Part of a small language model's weights: a variant of Muon for these matrices.
MLP neurons of a small language model. Each row is named by its layer, matrix (gate and up: input weights) and neuron, and shows model dimensions 0-95. Each number is 50 + 12 x the weight over its row's rms, rounded and kept within 0 to 99. A neuron's up and down rows have the sign that makes its largest values positive.
A block is one neuron, or neurons of one layer that tend to fire together. After each block is what it responds to, as a language model described it from the Wikipedia text at the highest values.

L2.gate102:33 31 52 69 38 65 69 66 61 41 33 50 43 51 47 52 33 34 37 57 39 48 46 43 48 47 54 31 62 76 69 51 49 48 64 60 64 47 60 29 59 44 66 47 15 45 55 42 56 54 41 66 32 49 51 39 38 35 45 43 75 52 35 45 57 39 60 46 34 49 52 53 50 42 62 42 40 53 48 53 31 51 40 46 32 55 56 66 35 53 60 38 47 36 44 51
L2.up102:32 28 51 48 35 50 45 62 35 29 36 35 56 57 38 41 39 41 32 71 54 37 45 54 41 59 53 36 71 64 52 46 62 54 50 47 55 46 53 47 56 41 69 68 33 62 21 36 45 56 46 52 55 64 50 54 62 32 59 44 46 62 57 51 57 46 54 44 59 43 57 34 33 56 62 58 49 51 27 48 59 50 57 51 44 60 48 71 49 64 62 53 47 38 58 44
L2.gate348:32 24 44 42 29 52 42 49 58 44 39 52 58 64 39 66 45 52 55 48 42 42 37 39 63 46 65 40 26 44 60 45 41 66 67 55 51 59 51 70 30 49 64 60 51 52 47 65 45 64 48 51 62 49 27 42 19 37 51 35 40 54 48 64 83 48 58 47 29 43 37 53 61 59 53 54 60 41 39 53 42 53 50 38 27 46 44 44 46 65 50 45 52 67 51 45
L2.up348:33 34 31 43 22 36 34 42 46 44 54 53 49 52 37 69 34 55 58 57 39 30 35 40 62 53 65 45 31 46 55 56 45 74 67 57 44 54 51 69 31 55 61 64 41 59 56 66 50 72 56 52 68 49 26 32 33 33 53 34 51 43 55 63 64 43 64 49 32 42 44 64 56 68 67 45 52 38 56 61 48 59 52 61 29 41 50 43 43 53 55 47 51 72 55 45
L2.gate356:52 43 60 67 54 52 53 54 35 55 56 55 49 51 54 48 48 43 87 60 53 61 54 39 41 63 55 43 58 36 68 35 57 39 49 50 50 33 67 49 45 57 43 25 46 43 66 38 64 59 45 50 51 62 73 40 49 63 63 63 65 49 52 69 60 44 53 53 40 65 58 61 77 52 56 45 33 26 55 24 54 57 60 58 42 50 50 63 29 63 46 60 32 25 51 55
L2.up356:41 33 54 54 40 43 26 75 43 50 35 37 59 53 50 52 44 50 54 64 40 54 79 54 40 53 57 20 56 44 56 16 68 37 51 61 63 43 49 61 47 60 46 42 36 62 58 39 69 40 39 49 41 44 55 36 45 49 77 35 49 53 74 46 51 59 49 69 56 62 84 81 67 43 56 63 42 39 58 36 49 52 43 45 49 57 67 51 55 45 57 24 42 48 60 61
L2.gate400:59 18 68 43 49 52 55 58 56 34 37 31 52 62 48 63 62 51 44 46 46 82 36 62 70 39 48 39 48 49 72 52 41 46 44 54 52 44 25 46 33 61 52 45 55 48 48 48 57 67 29 46 52 39 73 45 58 54 59 47 51 42 37 39 67 43 54 59 56 47 58 53 62 47 46 49 70 50 68 62 40 49 47 38 61 51 64 51 44 55 60 46 42 72 71 39
L2.up400:49 30 43 50 31 40 40 53 52 25 38 49 50 48 59 54 41 47 54 54 42 77 38 69 48 37 78 37 48 39 65 54 50 42 56 40 36 67 38 59 25 55 59 77 57 54 49 41 42 54 53 55 58 60 66 23 59 56 58 49 42 44 43 22 78 33 46 66 49 23 60 54 68 48 66 63 49 48 55 45 38 57 61 39 58 59 64 31 22 55 56 47 38 55 65 40
L2.gate1216:44 56 44 48 37 58 37 36 41 34 55 42 76 62 64 32 35 35 52 41 42 46 48 51 46 50 56 48 40 63 23 40 21 59 57 48 53 55 34 49 57 81 64 42 32 42 50 52 55 55 53 46 43 50 66 66 37 34 51 46 29 64 44 54 58 55 45 51 30 60 58 61 30 57 82 39 63 40 50 50 30 64 37 47 35 58 44 35 53 56 44 54 44 55 61 44
L2.up1216:45 68 49 49 45 66 60 63 66 45 58 39 66 65 74 47 43 19 57 57 33 40 18 67 54 49 44 59 49 42 36 42 42 63 64 49 43 60 42 41 69 47 50 40 34 68 47 61 47 52 65 60 54 52 44 65 52 75 41 52 51 52 38 46 47 66 46 49 49 63 59 53 29 69 68 73 62 36 56 67 36 41 51 49 63 50 53 16 55 65 37 42 51 54 76 38
L2.gate1437:22 51 46 56 59 54 56 40 43 46 67 53 58 35 60 33 37 69 72 37 52 57 46 46 19 62 50 66 48 69 70 38 57 61 56 56 37 41 65 54 35 41 35 50 37 43 41 58 52 48 45 33 77 50 45 67 55 40 62 62 60 35 41 69 45 45 48 43 51 33 50 42 76 33 75 78 68 46 70 38 57 55 32 68 59 51 49 49 55 58 59 48 57 39 55 46
L2.up1437:22 44 55 47 56 59 42 68 47 47 49 47 41 43 44 52 53 69 47 50 39 47 57 40 71 55 68 45 42 54 68 32 56 44 68 38 57 28 46 40 45 48 52 36 41 78 56 49 63 46 55 57 59 53 62 64 55 62 56 37 52 37 35 67 43 62 55 81 19 26 31 56 53 50 29 38 52 55 47 44 55 64 51 69 62 82 52 57 45 55 56 43 34 44 69 55
L2.gate1500:43 73 45 46 43 51 51 68 53 42 58 32 60 50 35 53 55 63 43 50 48 40 60 44 61 62 63 68 51 59 60 38 53 79 50 70 36 59 38 44 34 16 48 69 68 43 35 56 61 41 33 49 47 57 64 35 43 24 70 53 56 42 69 41 66 53 47 51 61 54 43 60 31 54 41 35 68 38 49 40 70 55 44 52 43 47 50 31 38 45 62 24 62 69 51 61
L2.up1500:43 45 60 52 64 50 43 40 47 71 40 48 62 65 59 36 56 47 68 26 60 56 56 57 49 57 43 40 48 74 42 51 65 46 48 60 61 54 43 41 60 57 64 61 52 62 66 49 40 46 65 48 52 43 57 45 39 49 48 51 34 45 58 74 59 40 34 42 56 63 58 42 53 43 76 50 40 57 57 47 31 70 70 42 44 56 28 57 35 55 62 48 39 32 35 26
L2.gate1560:46 43 60 36 64 51 39 45 59 37 45 61 52 34 41 69 31 31 55 50 59 38 58 65 40 70 68 48 52 42 33 19 42 42 39 56 50 65 36 63 42 69 35 38 31 46 53 51 60 74 59 47 51 73 40 44 45 34 51 70 56 87 47 76 50 36 73 41 59 50 33 40 49 53 63 56 51 45 44 62 47 44 69 63 64 53 51 69 44 50 51 62 73 41 49 39
L2.up1560:50 48 40 22 49 63 45 44 53 64 60 71 58 56 58 44 40 50 33 65 56 51 30 56 64 60 76 37 42 38 37 37 50 41 55 37 60 49 38 50 46 50 56 65 29 52 56 56 40 55 56 53 69 46 53 51 27 17 48 64 66 76 50 59 54 29 50 51 36 63 49 57 56 30 57 50 49 26 61 48 55 63 49 46 50 42 49 32 43 66 33 53 67 33 24 38
Description: Personal name starts. First names and middle initials that begin a person's full name, mainly the opening line of a biography (William Nathan Barrett, Garth L.), also abbreviated genus initials in tables (I. sp.).

L11.gate570:60 60 28 43 54 54 34 57 50 49 37 42 52 55 51 55 55 59 34 33 38 52 58 60 49 44 34 44 61 63 35 61 31 41 54 69 60 58 50 54 28 58 48 43 35 44 38 45 39 65 61 48 41 67 51 50 61 63 44 44 43 60 42 41 29 46 47 53 49 42 51 77 48 64 42 51 72 54 42 45 36 28 41 49 58 61 50 42 52 41 43 67 36 35 49 51
L11.up570:55 78 48 48 57 44 48 40 56 49 59 32 72 37 34 61 60 42 47 30 44 33 44 39 63 39 49 45 49 61 51 44 58 77 46 43 41 36 52 38 39 44 52 63 65 57 55 50 41 62 43 57 57 43 48 58 60 45 61 36 59 45 50 37 31 51 57 47 42 53 73 53 45 45 43 48 44 53 54 49 61 61 59 39 52 50 37 49 62 59 48 46 32 57 49 53
L11.gate646:61 53 50 32 56 60 52 51 64 40 63 61 38 36 58 40 58 28 47 15 64 56 37 48 50 42 60 48 43 47 30 45 41 62 67 52 55 39 56 57 59 54 45 50 31 49 41 29 56 66 31 54 57 47 41 45 45 72 37 54 53 55 58 63 39 53 74 50 55 47 55 46 62 30 56 64 57 45 45 40 43 40 53 55 37 39 64 54 62 65 61 52 46 52 55 51
L11.up646:42 42 65 49 69 65 67 56 67 40 82 49 72 46 72 56 43 35 46 37 73 49 51 61 39 55 39 34 19 63 47 50 54 38 58 52 56 64 52 51 52 53 41 54 44 44 41 56 57 43 47 43 55 46 33 36 53 63 58 60 44 65 50 74 70 66 65 40 39 57 70 40 48 39 43 44 59 49 49 33 61 21 50 74 50 43 22 29 32 52 46 51 52 47 35 55
L11.gate972:36 48 51 62 59 37 61 61 50 45 25 43 38 60 23 44 35 46 49 28 46 43 36 40 58 54 33 63 51 71 85 52 37 33 41 67 52 61 45 22 32 48 51 43 77 41 62 60 48 38 49 52 51 32 39 64 35 36 73 31 41 54 46 47 61 79 53 32 55 55 48 27 63 45 59 41 57 51 52 24 25 61 37 51 65 52 49 51 45 57 51 37 56 45 63 56
L11.up972:45 62 69 67 40 51 51 41 62 62 56 41 32 62 78 44 64 46 50 38 38 32 45 37 44 42 59 55 58 50 37 42 62 59 57 65 43 50 51 40 47 45 44 43 49 52 60 55 42 72 57 67 55 46 41 38 54 53 55 46 53 53 42 46 56 51 44 54 57 59 37 63 33 67 55 38 28 40 42 45 46 51 58 86 45 52 45 46 56 54 70 68 58 59 41 47
L11.gate981:58 23 48 51 49 61 64 82 40 66 51 42 27 45 54 55 41 49 58 40 35 45 33 55 47 52 65 59 50 53 52 39 46 46 60 53 25 61 41 41 44 51 45 37 66 72 47 38 25 61 35 37 56 36 23 54 57 42 46 71 49 46 39 42 53 63 64 56 61 56 56 54 76 40 34 61 42 52 61 23 64 41 53 40 62 45 38 53 50 64 52 68 65 35 36 60
L11.up981:51 35 40 46 53 48 50 49 35 62 61 57 60 45 52 72 35 56 39 34 53 51 61 58 61 45 45 39 54 64 53 60 62 53 49 53 58 31 61 47 34 45 60 27 66 36 54 60 44 61 34 23 35 52 60 54 57 77 59 49 34 74 56 73 41 47 47 41 48 62 60 42 49 70 27 61 48 38 46 63 38 58 62 48 59 53 44 48 50 53 20 55 54 60 66 54
L11.gate1017:40 49 60 60 37 44 41 40 72 46 45 60 41 68 58 67 81 49 36 38 34 48 33 28 47 58 58 58 81 51 70 62 44 53 51 46 57 47 41 53 67 45 39 55 64 45 55 45 41 66 35 65 44 42 59 38 38 59 34 44 51 56 53 46 51 53 61 41 55 74 55 48 52 53 51 53 54 47 64 41 58 39 47 53 61 36 56 62 58 54 53 68 36 49 54 47
L11.up1017:60 39 41 66 68 51 53 54 63 71 37 40 29 48 34 58 58 48 36 31 39 62 65 62 61 51 51 30 56 32 48 41 50 45 42 62 63 85 42 54 27 49 44 66 39 65 58 71 38 46 37 35 44 52 50 80 35 57 57 51 34 52 52 38 48 75 54 31 55 52 51 45 59 50 38 36 60 20 49 45 51 53 50 42 62 61 52 45 48 49 23 47 28 41 63 53
L11.gate1611:50 54 54 47 56 39 50 48 40 69 55 49 61 50 52 53 48 47 68 49 70 58 34 50 62 38 69 50 50 60 58 54 35 52 58 50 55 61 40 41 55 37 66 60 32 52 47 55 49 40 81 41 30 47 53 40 42 54 36 47 40 46 25 39 52 47 50 55 60 57 53 51 57 65 61 77 36 51 40 48 56 47 53 28 54 38 47 65 25 60 53 45 47 43 65 36
L11.up1611:60 55 44 51 73 29 35 66 52 81 66 26 30 74 65 30 50 75 65 45 42 55 41 54 50 54 56 55 41 29 40 48 52 40 46 65 56 66 57 46 52 43 50 52 50 37 46 52 32 47 62 33 35 42 49 37 49 41 56 70 41 53 49 47 24 44 57 60 37 47 56 44 54 53 39 53 40 68 46 54 55 48 46 48 52 58 56 55 20 67 42 69 54 41 65 57
L11.gate1813:66 59 45 47 60 43 53 70 66 36 43 42 50 36 50 51 47 39 54 49 31 51 52 37 60 58 68 38 32 69 49 59 59 65 29 59 57 47 35 62 58 43 41 52 53 63 53 45 52 53 57 69 51 71 74 64 37 18 67 65 77 57 58 41 53 45 44 48 47 53 65 43 34 53 37 57 53 65 54 44 58 48 30 43 54 35 47 71 48 24 60 42 63 52 36 33
L11.up1813:44 46 50 32 36 51 40 49 47 56 51 44 43 60 45 50 51 44 48 44 47 37 15 54 55 55 48 45 87 48 50 38 34 49 33 56 53 60 27 31 58 46 46 36 63 56 57 61 56 48 63 55 51 59 51 66 60 41 60 55 61 38 50 57 48 54 40 32 48 71 30 32 41 23 45 50 60 47 46 36 62 53 43 40 44 43 81 54 39 53 40 48 81 70 37 35
L11.gate2030:54 42 30 61 31 63 50 62 69 49 49 68 53 27 58 43 40 45 57 66 44 34 66 36 39 52 55 50 43 47 64 45 29 43 53 34 27 34 41 69 63 45 57 67 43 53 81 52 48 55 37 52 68 65 36 60 47 18 51 64 46 29 35 47 58 57 51 48 67 49 30 49 31 62 62 54 27 56 60 45 39 51 78 57 66 53 53 74 63 68 45 64 72 58 34 30
L11.up2030:69 32 43 67 40 31 60 41 33 42 40 61 63 49 47 40 68 59 53 42 43 50 24 29 23 62 59 37 49 21 42 31 56 41 67 52 29 53 36 45 35 59 51 49 68 43 41 37 49 42 40 46 41 54 35 10 43 45 56 44 34 56 57 45 54 60 46 56 53 65 50 43 38 42 60 48 50 56 52 27 38 40 67 61 51 49 31 49 42 23 71 42 29 70 51 27
Description: Person first names. Given names at the start of a person's full name, mostly in table cells or lists after a party, position or country code, such as David, Paul, John.

L4.gate594:32 51 54 53 53 56 36 48 74 52 42 40 24 60 40 61 59 62 35 36 53 71 54 64 44 48 78 57 62 60 36 50 40 62 57 59 34 56 35 47 57 50 50 55 51 70 60 52 54 53 41 61 46 67 68 39 36 62 57 53 41 35 52 38 60 64 59 52 40 60 66 52 38 49 48 54 72 44 41 47 56 40 49 38 40 43 35 57 74 26 83 37 46 32 57 41
L4.up594:35 40 74 44 38 55 50 53 48 46 53 33 36 48 42 76 29 55 39 46 72 33 58 39 55 51 70 41 40 48 51 71 61 44 70 43 44 34 59 43 43 47 56 59 47 40 52 59 34 75 33 73 50 63 50 33 62 51 65 44 46 54 46 55 32 44 55 57 53 44 45 50 39 40 46 48 55 38 79 50 26 54 61 31 58 59 55 35 29 31 58 50 47 26 64 55
Description: Start of proper names. First token of a personal or company name, often a given name at a sentence or line start, such as Ray, Peggy, Geoffrey.

L2.gate142:39 51 41 56 46 28 72 61 64 71 59 44 40 19 60 29 69 51 48 49 47 63 55 79 45 44 37 53 51 38 40 54 38 67 43 46 65 56 34 45 43 48 39 41 70 58 39 61 60 49 35 66 42 36 74 82 53 45 35 55 39 46 52 45 43 60 36 34 53 50 43 42 35 55 66 50 46 54 57 61 35 18 58 55 70 40 53 48 39 44 43 40 50 44 64 40
L2.up142:46 53 30 27 51 52 49 53 42 58 58 43 66 40 34 62 28 53 45 32 59 49 57 62 51 56 38 48 55 42 68 41 26 62 52 40 36 43 49 54 59 72 41 50 38 30 35 72 78 49 53 41 58 35 64 46 38 19 55 54 25 32 36 36 53 46 61 35 48 42 46 56 40 55 58 46 45 71 43 48 58 37 54 41 48 58 31 36 48 28 60 68 56 35 48 54
L2.gate642:31 33 43 49 61 81 53 34 57 58 45 47 54 58 56 42 30 43 58 49 37 55 54 61 38 42 37 54 44 68 37 47 35 66 54 56 70 56 36 54 32 62 38 64 41 56 43 54 55 53 28 49 66 48 30 51 36 57 54 51 28 59 41 29 50 46 52 51 78 29 24 55 61 40 67 68 32 34 51 47 28 40 59 55 61 43 51 39 38 39 59 37 46 43 37 28
L2.up642:55 43 46 35 53 62 63 43 19 56 47 64 45 65 33 48 40 46 49 12 42 48 48 50 71 42 48 46 58 43 54 52 54 71 44 49 31 64 53 49 49 18 34 19 44 73 61 79 38 68 50 61 63 52 48 60 53 53 66 72 26 52 45 43 55 52 55 15 43 39 52 34 41 52 62 53 57 57 55 48 32 55 44 46 35 54 59 51 42 47 44 49 45 77 35 52
L2.gate848:47 51 62 45 40 62 64 46 32 55 36 64 40 48 55 39 48 60 60 64 66 51 46 68 47 44 48 78 30 34 57 69 45 57 43 62 68 38 65 29 37 74 63 29 45 57 36 44 51 63 51 27 35 52 42 47 39 51 40 41 37 66 19 41 42 63 49 57 51 48 66 28 62 56 60 72 49 75 59 35 41 48 60 41 43 41 55 60 59 50 58 66 68 35 56 43
L2.up848:39 33 47 53 53 46 59 61 33 62 47 46 46 61 49 59 52 59 60 60 60 56 43 78 60 48 39 47 37 49 68 57 46 57 52 54 65 52 67 40 47 62 53 43 54 54 48 49 33 48 57 41 44 75 57 43 38 28 55 49 57 63 37 44 44 61 35 62 61 54 66 41 70 59 30 56 44 60 45 42 39 50 57 51 60 54 36 68 43 44 64 59 62 36 54 49
L2.gate902:43 57 51 35 50 33 68 79 36 34 42 43 58 28 53 51 73 36 46 60 40 48 39 23 55 77 78 51 46 52 62 61 64 54 29 40 44 43 56 33 48 56 63 42 38 65 56 61 60 54 45 22 74 47 58 68 57 54 59 39 49 37 53 38 39 52 45 65 48 60 47 40 55 69 58 49 70 57 47 49 30 62 43 44 63 37 70 34 39 34 61 46 58 26 35 46
L2.up902:54 57 64 52 49 38 73 47 36 46 52 44 68 44 50 24 64 16 59 61 46 60 58 32 68 66 75 44 49 46 33 56 41 66 25 62 52 50 38 53 55 60 51 73 27 77 60 47 64 50 54 30 45 39 59 48 43 48 48 56 40 50 55 44 62 50 67 57 39 55 66 59 57 34 60 54 62 48 61 45 58 50 48 49 56 63 43 50 38 57 80 26 47 63 31 66
L2.gate905:35 40 42 31 32 57 43 83 28 57 44 44 82 64 52 39 44 66 67 50 43 54 44 54 50 60 65 51 62 53 66 65 32 65 56 44 44 44 46 56 65 55 46 53 46 59 51 64 48 67 28 54 69 65 50 56 52 35 59 55 58 47 16 44 53 21 40 34 47 61 39 31 42 61 53 42 63 49 56 37 38 55 47 50 33 39 49 47 45 48 71 71 53 24 38 70
L2.up905:55 47 42 44 41 58 44 57 26 59 36 48 40 46 40 36 33 47 27 70 78 53 55 67 49 46 55 59 45 48 55 60 64 58 50 51 44 55 68 58 56 65 59 69 38 82 44 68 71 74 50 38 74 42 35 61 40 50 51 58 46 33 49 49 57 54 53 38 40 48 65 44 64 65 74 41 51 61 68 46 56 53 55 44 47 37 49 44 46 55 47 49 48 61 51 70
L2.gate1107:50 49 36 31 40 51 57 45 60 43 55 15 59 91 43 44 51 46 68 46 57 52 65 58 47 46 69 49 70 33 56 48 63 42 72 43 25 62 34 40 66 36 52 68 55 35 25 69 53 39 45 40 55 59 56 25 61 47 46 60 62 60 63 45 33 52 48 52 42 42 40 49 56 56 44 31 69 25 48 45 36 37 78 47 36 44 48 62 57 50 55 65 44 46 61 71
L2.up1107:37 51 57 27 31 50 51 48 40 52 60 44 49 60 47 46 52 49 37 43 66 49 60 72 53 45 47 63 39 37 51 36 53 41 73 40 22 41 35 34 51 50 55 52 59 28 39 74 59 57 36 53 56 64 30 31 56 36 31 67 58 73 44 38 47 60 58 43 46 46 38 41 48 39 41 62 66 61 41 39 27 27 58 71 49 44 47 42 62 55 55 70 58 41 32 57
L2.gate1381:36 60 52 35 40 68 43 31 58 55 34 32 49 60 49 30 65 43 66 68 53 35 57 66 53 47 66 62 53 39 56 52 58 52 35 58 54 62 39 40 57 55 57 48 59 49 45 60 53 42 62 28 59 38 36 53 39 60 56 56 37 31 37 43 43 63 57 60 50 41 46 54 56 40 52 27 60 70 47 28 70 46 62 41 28 48 39 59 38 64 47 60 57 70 31 59
L2.up1381:52 47 46 31 39 37 56 42 51 46 44 53 64 49 62 53 50 52 43 63 55 45 51 55 56 59 48 42 56 49 60 58 43 37 41 55 39 52 53 45 47 55 64 38 56 53 64 65 52 56 35 58 66 63 51 49 42 46 53 48 62 25 43 54 49 57 42 64 22 35 52 38 69 45 64 35 79 51 44 40 44 37 62 32 55 68 54 40 50 67 50 58 34 58 34 42
L2.gate1464:51 36 41 31 45 41 62 62 60 58 60 46 63 52 32 63 78 61 76 60 43 52 52 41 29 51 49 41 60 38 42 44 44 61 45 13 39 29 42 34 49 42 66 47 51 54 49 57 49 58 35 66 62 57 29 78 60 47 46 46 60 56 53 41 39 68 40 33 69 49 50 39 36 50 80 76 51 52 56 59 65 37 48 50 26 46 70 45 57 45 38 45 55 52 62 61
L2.up1464:34 56 50 40 39 31 75 49 57 51 59 60 59 54 42 51 51 55 51 66 42 52 47 47 66 56 48 47 66 43 29 58 58 54 62 43 47 41 55 49 62 26 72 51 66 35 47 52 43 71 32 45 45 61 39 44 64 45 48 67 35 47 66 46 49 63 38 31 63 31 58 47 40 50 78 36 59 42 51 50 47 54 51 34 51 52 36 35 50 59 78 68 58 76 54 44
Description: Leading digits of numbers. First digit group of a comma-separated count like 2,250 or 3,645, often in table cells after a pipe (votes, population, capacity).